Weights of a small GPT-style language model, trained from scratch on English Wikipedia: 7.37M parameters, LayerNorm before each block.
MLP neurons of a small language model. Each row is named by its layer, matrix (up: input weights) and neuron, and shows model dimensions 48-175. Each number is 500 + 50 x the weight over its row's rms, rounded and kept within 0 to 999. Numbers have three digits each.
After each neuron's rows, "fires after" lists the tokens most often just before its 100 highest values on Wikipedia text that the model never trained on; "fires in" lists the words (lower case) most often at its 100 highest values on Wikipedia text that the model never trained on.

L7.up348:522473558554465548457490455483522511550599504508513464508503487452506426518482518479528499495575482515498521454587550479535475430356423448411447530475571442494506411482416508435466423363529558550429465476483505480525558476512407529454551592534435528509520526530522522431515537593551511481440562451448525447432483385561461522481509547465483456522531519492465522506462583519488591489492
fires after: "'", "it", "0"
fires in: "s", "its"

L4.up725:531510493574596500480514469597560420470483487403507516472469505506511521501465548508452589584454471549509617476573480501613515454561492422565539406543537615451492560490570462500584583394376465495554429463575456477479544576557466457499480521533487497412524564547417515428473485470468460408448550467416563494490492559479510498468589533535511540482452501479513523428484513554526486415558
fires after: " f", " F"
fires in: "first", "festival", "fest", "film"

L4.up531:457513507579529559403374460478485532458493480478549503450515493541440532505461500568526534611521502496569474485538496445430512456442517380522584483434518531489503501512487488536554517552562516554415512403614545408536518512439415460542526540477465599543479490583432576452523425528453423397471510556456565550404496490586532546617436478534528568601487486442490491506528476445540523493497
fires after: " ", "ed", "at", " in", " h", " at"
fires in: "the", "her", "his", "an", "rather"

L7.up658:528451483496543458522450516495492488424502548513493479463534483482470536507563440450470450498531425451473605434583499424447463561550415495563513560495567537403494483485589458519470454531519508436550402557536538525437588503565551482482453580477417540501477488543477468459360558508469520459515515548367422402501592527494569512487522518560464455492503514601563578562436455566525539534454
fires after: "ol", "il", " f", "h", " th"
fires in: "following", "film", "five", "followed", "through", "family"

L7.up492:481495436568570438407579525542489470448458556575513465557528565515558482457498437562564572500543455510505512454538628431500519528458459484460506452495481461443491502631487516518561476550539448458540466531507419488490596500572483546508530495480553485434477516470528495507433427428507398417387507528469558484490462446447436518459529448550543539588523470553606480501393506526424450483545
fires after: " I", "e", "er", "I", "i"
fires in: "it", "series", "season", "its", "species"

L3.up439:576417506553540500486508436392455535496519560514509505500463464533561559576523517480438496430510583506543509587551526461471447433499384453565525510427472444533541563429472552539487456544448444463415449565584495498584397451543452505560451492448555462525456459580502503443416577484494466453539477469435509534454480489435446508490547464506462491437436458553477445517438478464530517532532
fires after: " ", " m"
fires in: "or", "her", "more", "ordered"

L5.up239:495526544412458520493513548480521411489458502450476492529477510495485522526573471515557442597540543550488517391518518512515484479507520415502523525512523442297562520511493535490437503445464507460538578497475517416525479523489521570511511524453473561477490471557505484505437479438501516496540494458538544577447557423493574437506423549487429520417600489600522465568511505631452494512363
fires after: ",", "-", "e", " was", " R"
fires in: "in", "including", "and", "ret"

L5.up252:556435518559559466495462548612491587556499412555547506450431624468472485508460394509467403551479456526456518461499490517496526429507445445548464535469489445509568503485577479453552605497498440478573427524519488518484585551551581537453517562583539495489568406526546476489424517425461509463502527541466579395500532538604463546425539553523418428521511549523585512499559507460471545561493
fires after: " I", "ic", "I", "it", "h"
fires in: "it", "which", "its", "institute"

L7.up23:448445529446490545530461523606524504498495411607542540554402564501528570410483623568548435485490515489527463441493553481441485469559415414465505548595401613540425529565537575545521458534507544513432445522539566509520545541554493434590605409473444589508549483485486532500444435465471429525576541496476450449451502480528552500494478536513443462539547510465520574469546470435479487554553
fires after: " al", "p", "ep", "l", "it"
fires in: "also", "september", "thompson", "apps"

L5.up531:539361501527543442511435496511466395493604445607438442498622500438452458436510532512540494500474496540412499666553578517507535462529484571481536474414431411451612524504442499545456543601534567410498521462516416579407453500483449554412487497484500486494447426478498526423527479555383505501517471615542473543533469404488484515536481525493437516440515488535520473515503507573579576528529
fires after: " d", "e", " D", "is", "d"
fires in: "season", "day", "diseases", "down", "addition", "days"

L3.up374:463498451559564437521492546431489490555455474472554514588535523526607453456509571493463532431549500504471507443475520497439492493468512404493539539502465407575596524551422478498474577546428451524489401594509541440450470493488491621526536569485554596449494421537546482568414457523423517483506508582506553515503517439495530544589503518430472453473514538488583510451481545496470376479490
fires after: "ed", " St", "at", "n", "d"
fires in: "states", "kingdom", "university"

L3.up299:536423616436564502537509585448358489567518485546475461533449458442351454434486464479480475440483484440506460576478454502445543486482418523556585453466488531385541544548540509490551519514554453525442510578484507488528498477541504529431519530462495483491554500461490540535471421585535561505552418576538486574475425580538561572599494489429483550384485452522565633438572510511569584508449
fires after: " d", "ur", "el", "o", "e"
fires in: "during", "design", "described", "developed", "development"

L4.up626:498465525441606509502473566463504516606437453469551538532534398420471538529573450632518461533501523423501488495568516576539590519442535490496410502506479445429555550543519422498522474481499496531558501420452537551489482411527500505527466535556407444474544488535625412475458518501483445474530426421545474481484532421474485573457566475448495511444439426519472455455575583467507449541522
fires after: "ic", " wh"
fires in: "which", "who"

L5.up273:573505454449455498552547512465474542536479559563494568541496472412493526539591399537473426444447446421430475478454475493490477458485507553452466498614455510468557460566541452531467618504451485566516613484498516605514440435556376491509546559413464560502516481534509497566423463527486565458450590518561485496479574517509553469549501446472451524511553451614527464469497467513576466427450
fires after: "ur", " w", "e", "he", " d"
fires in: "during", "were", "to", "where", "by"

L3.up672:524536494481565444500470501505490499592490478522476442503547494490527393531515454506544433578502530572532488528571625553459593521512505461467446481465532448466403491478522468510541460552481542555457464468429502527484600514402604625474468474497542559495550465476605449484406435530550486455548488427518498397561445430562384494500551444463509515493505450419524496440450508509464569469648
fires after: "'", "e", " The", "s", "ation", "ing"
fires in: "s", "of", "and", "the", "international"

L5.up504:474460523513564501518487482530507407436539418437492412521521413464469455502440492528497379531551537546580537568442573396508601521541483496483466547439518459483616506463536468534504461524500562534561467486570451490500471428548429462470469548473522518564516407504488504506501475552519475487525452485390511488397497598537495480584531473487548508374475489598563502457431450418383566522527
fires after: "'", " ", " to", " h", "d"
fires in: "s", "her", "its", "him"

L4.up421:480496530397510481465488496495486460571446545572481448450493526600553421565572519566528522522530481502453458516491429491544503443466462477508500440468483495404559581542567481501610460529533552423567613585522518431406529586486533524469434452514513494440470546561474506434525475442562583536567523405571539553509531345395464454536479495568447457455535517528536562458489498523450561567432
fires after: ",", " wh", "ic", ";"
fires in: "who", "and", "which", "with", "while"

L3.up236:493449435560417481496487494488468538543532507559484494457421489466492524535453497465519436523520541472584569541461400500589504563516589455513523484521458521486582533518579540542516554465503496505558410539598534556491478507464529443570587572479448399463553462514468510474485548451492535605481491558394594509449476522399486385453465531531527449564465512438456533408483496519530429510507
fires after: " f", "t", " F", "am"
fires in: "film", "until", "family", "films", "filat"

L4.up88:487469528468488549459464429411494390482448465508556458513430545477505479394468482479555466530496495472467548569519564451557507517479467440481438501509503447419570474358613478514489518539521513543367467445512529551584512515497469515460582535470509602482511492493524498508574543418536482550480528542543559500406510581488502547633497453512559495495506484528561551556526503463466597550581
fires after: "ed", "s", " h", "d", "es", " "
fires in: "the", "his", "an", "not"

L4.up137:505524530506554573530540545520514522552518522565573483495575542482461507478424485496539605456499460448463506418439480598567456550512460578415485507507425493414493507468558507493433592384497460427588549478543468512520514526403531578428510539503432441512446503443503548455427530544490561472607524520499489444480594497369523447504520442483468413497479480403629550466503529554476500422517
fires after: " the", " th", "ity", "r", " The", "he"
fires in: "their", "them", "there", "of", "therapy"

L2.up830:475622509482465461543555506502485398549553528445530495502441489545493541502524546534527544422525552462544600541539385427533544487526431478567555573522478544406548498514377585563468450522488504448602414500579570433539530477480433432508412569483614543500427519590450454497346564492486465505540533422512558502442485552497372498517511474475443463552528460506591479507420503451565495456463
fires after: " N", " n", "or", "N"
fires in: "new", "november", "north"

L3.up298:502491456494432505450462629433568469462533526503572499504518511545471471456449545533420578461561516421504580440469434502493528586513540501451537443465491440492488543448397525508601617427468554567496533400513538494578588503480406523593475553538557536584439470561466570537454550553432512553457456529481438486504436390487517484501507478400504607460423538571493609499384514541476457509491
fires after: " N", " W", " w", " n", "w", " O"
fires in: "november", "on", "women", "won", "near", "one"

L3.up802:572503502432516395499445544554546502567396430529443521462590543540424468498461536540514470542543450471475567432445524471473529490487586524414549542465486431499589424478535505393496479474552477515580515587535434483461538507523510516495423541513399422372592529470494517519455417456493448431490446538514551493569508484440459488560521503531462524465548385537486383423521538471494584527477
fires after: " I", ",", "8", "4", "6"
fires in: "and", "it", "its"

L4.up264:504494493486444484498505580544411464548559422520517582528498386553559450491579514434523458436581417572517511554471498526502523461474542496544546402478445532434571476470535541537627467545519361411468386422518558493449436482535473542385509521531538549424497492487583578529501411556440459519511490547476453547389471442534464439493511472494557498471529481446501631499507487520448474378508
fires after: "t", "at", " d", "d"
fires in: "states", "day", "is", "other", "days"

L5.up45:503452434504496576457521497585478448425522527612554501528399493484368461459474586457488577510557506431539516488576499589457447535455449445561586559576420472543528457480512497573547516511506467509481475440543536445388535501489467400472533485523484460524501444423551522498384482514477555451543548396498541478526434528460482541533553434508456524515522446522489524467508453474564557514545
fires after: " al", " as", "l", " n"
fires in: "also", "associated"

L3.up446:458559586539561499518505560631446510463499479482509490476440567465514414587518501494466435528515532521627603470585443523487477476525490475531477443465526454414531466441464473499472463497486593469512545482584464528539488436491399489527520654524510475558539543563567452481524530576439534584537465494423465451440409573486491452472402523497517505464483478543459474555468402494457487540523
fires after: "'", " h", " n"
fires in: "s", "him", "home", "himself", "name"

L4.up72:488588570550457416474523545554398491548453463519555517503429592636440533476422556491486525597452509512520508515508478557594420575519431522447459492485515403486599421518527456589454538471499533439603560485464541510435464538511473517502435468402542526439558580462510516452562506426511481504515527519639494462516512499466465413363441450527412519483500568563493573488544435586439435557482
fires after: ",", "-", ".", ")", "–", ";"
fires in: "and", "also"

L2.up46:469482453382556469475495480512515399460512656506565644512549532544562493522581505528598536500462515503465568579490509458540451508523383562443493517468464432479538516531525537471528514486585514506591454466469508513580517536477515586538478467601578500506510622560520519494468552441418489397528544521530469454559453564473563434488447450567513474516534496406616475564486541517468478508462
fires after: " the", " The", "r", "or", "f"
fires in: "they", "then", "theory", "therefore"

L3.up827:460598491544479440516505567474496493552435491487574502498529472542532484478393484468488465423557424417523590545554485438454519485386469492522557518497507519387499429511374558521571555523427545527437431543477541477473572498479448551473483537585578549514442455575523514449374531553469521541459499451539635536464408521514456555572520459500511450608490474483531560459502503510495517565546
fires after: " N", " n", " f"
fires in: "new", "november", "few"

L3.up147:562468487513504483482521530469519526520416530543541412469478516498438495423496459586410503568518479491426484496443568543551530427436500489480441493519447543485453572568500456473561460550533524598538503463539557503523440533567613596577470553543416523563492444581526461458509535470485505436552509436533515439523485426447479510380521454515470476489527555667551450570504457471465573453461
fires after: "ic", "e", "he", " wh", "h"
fires in: "which", "between", "when", "john"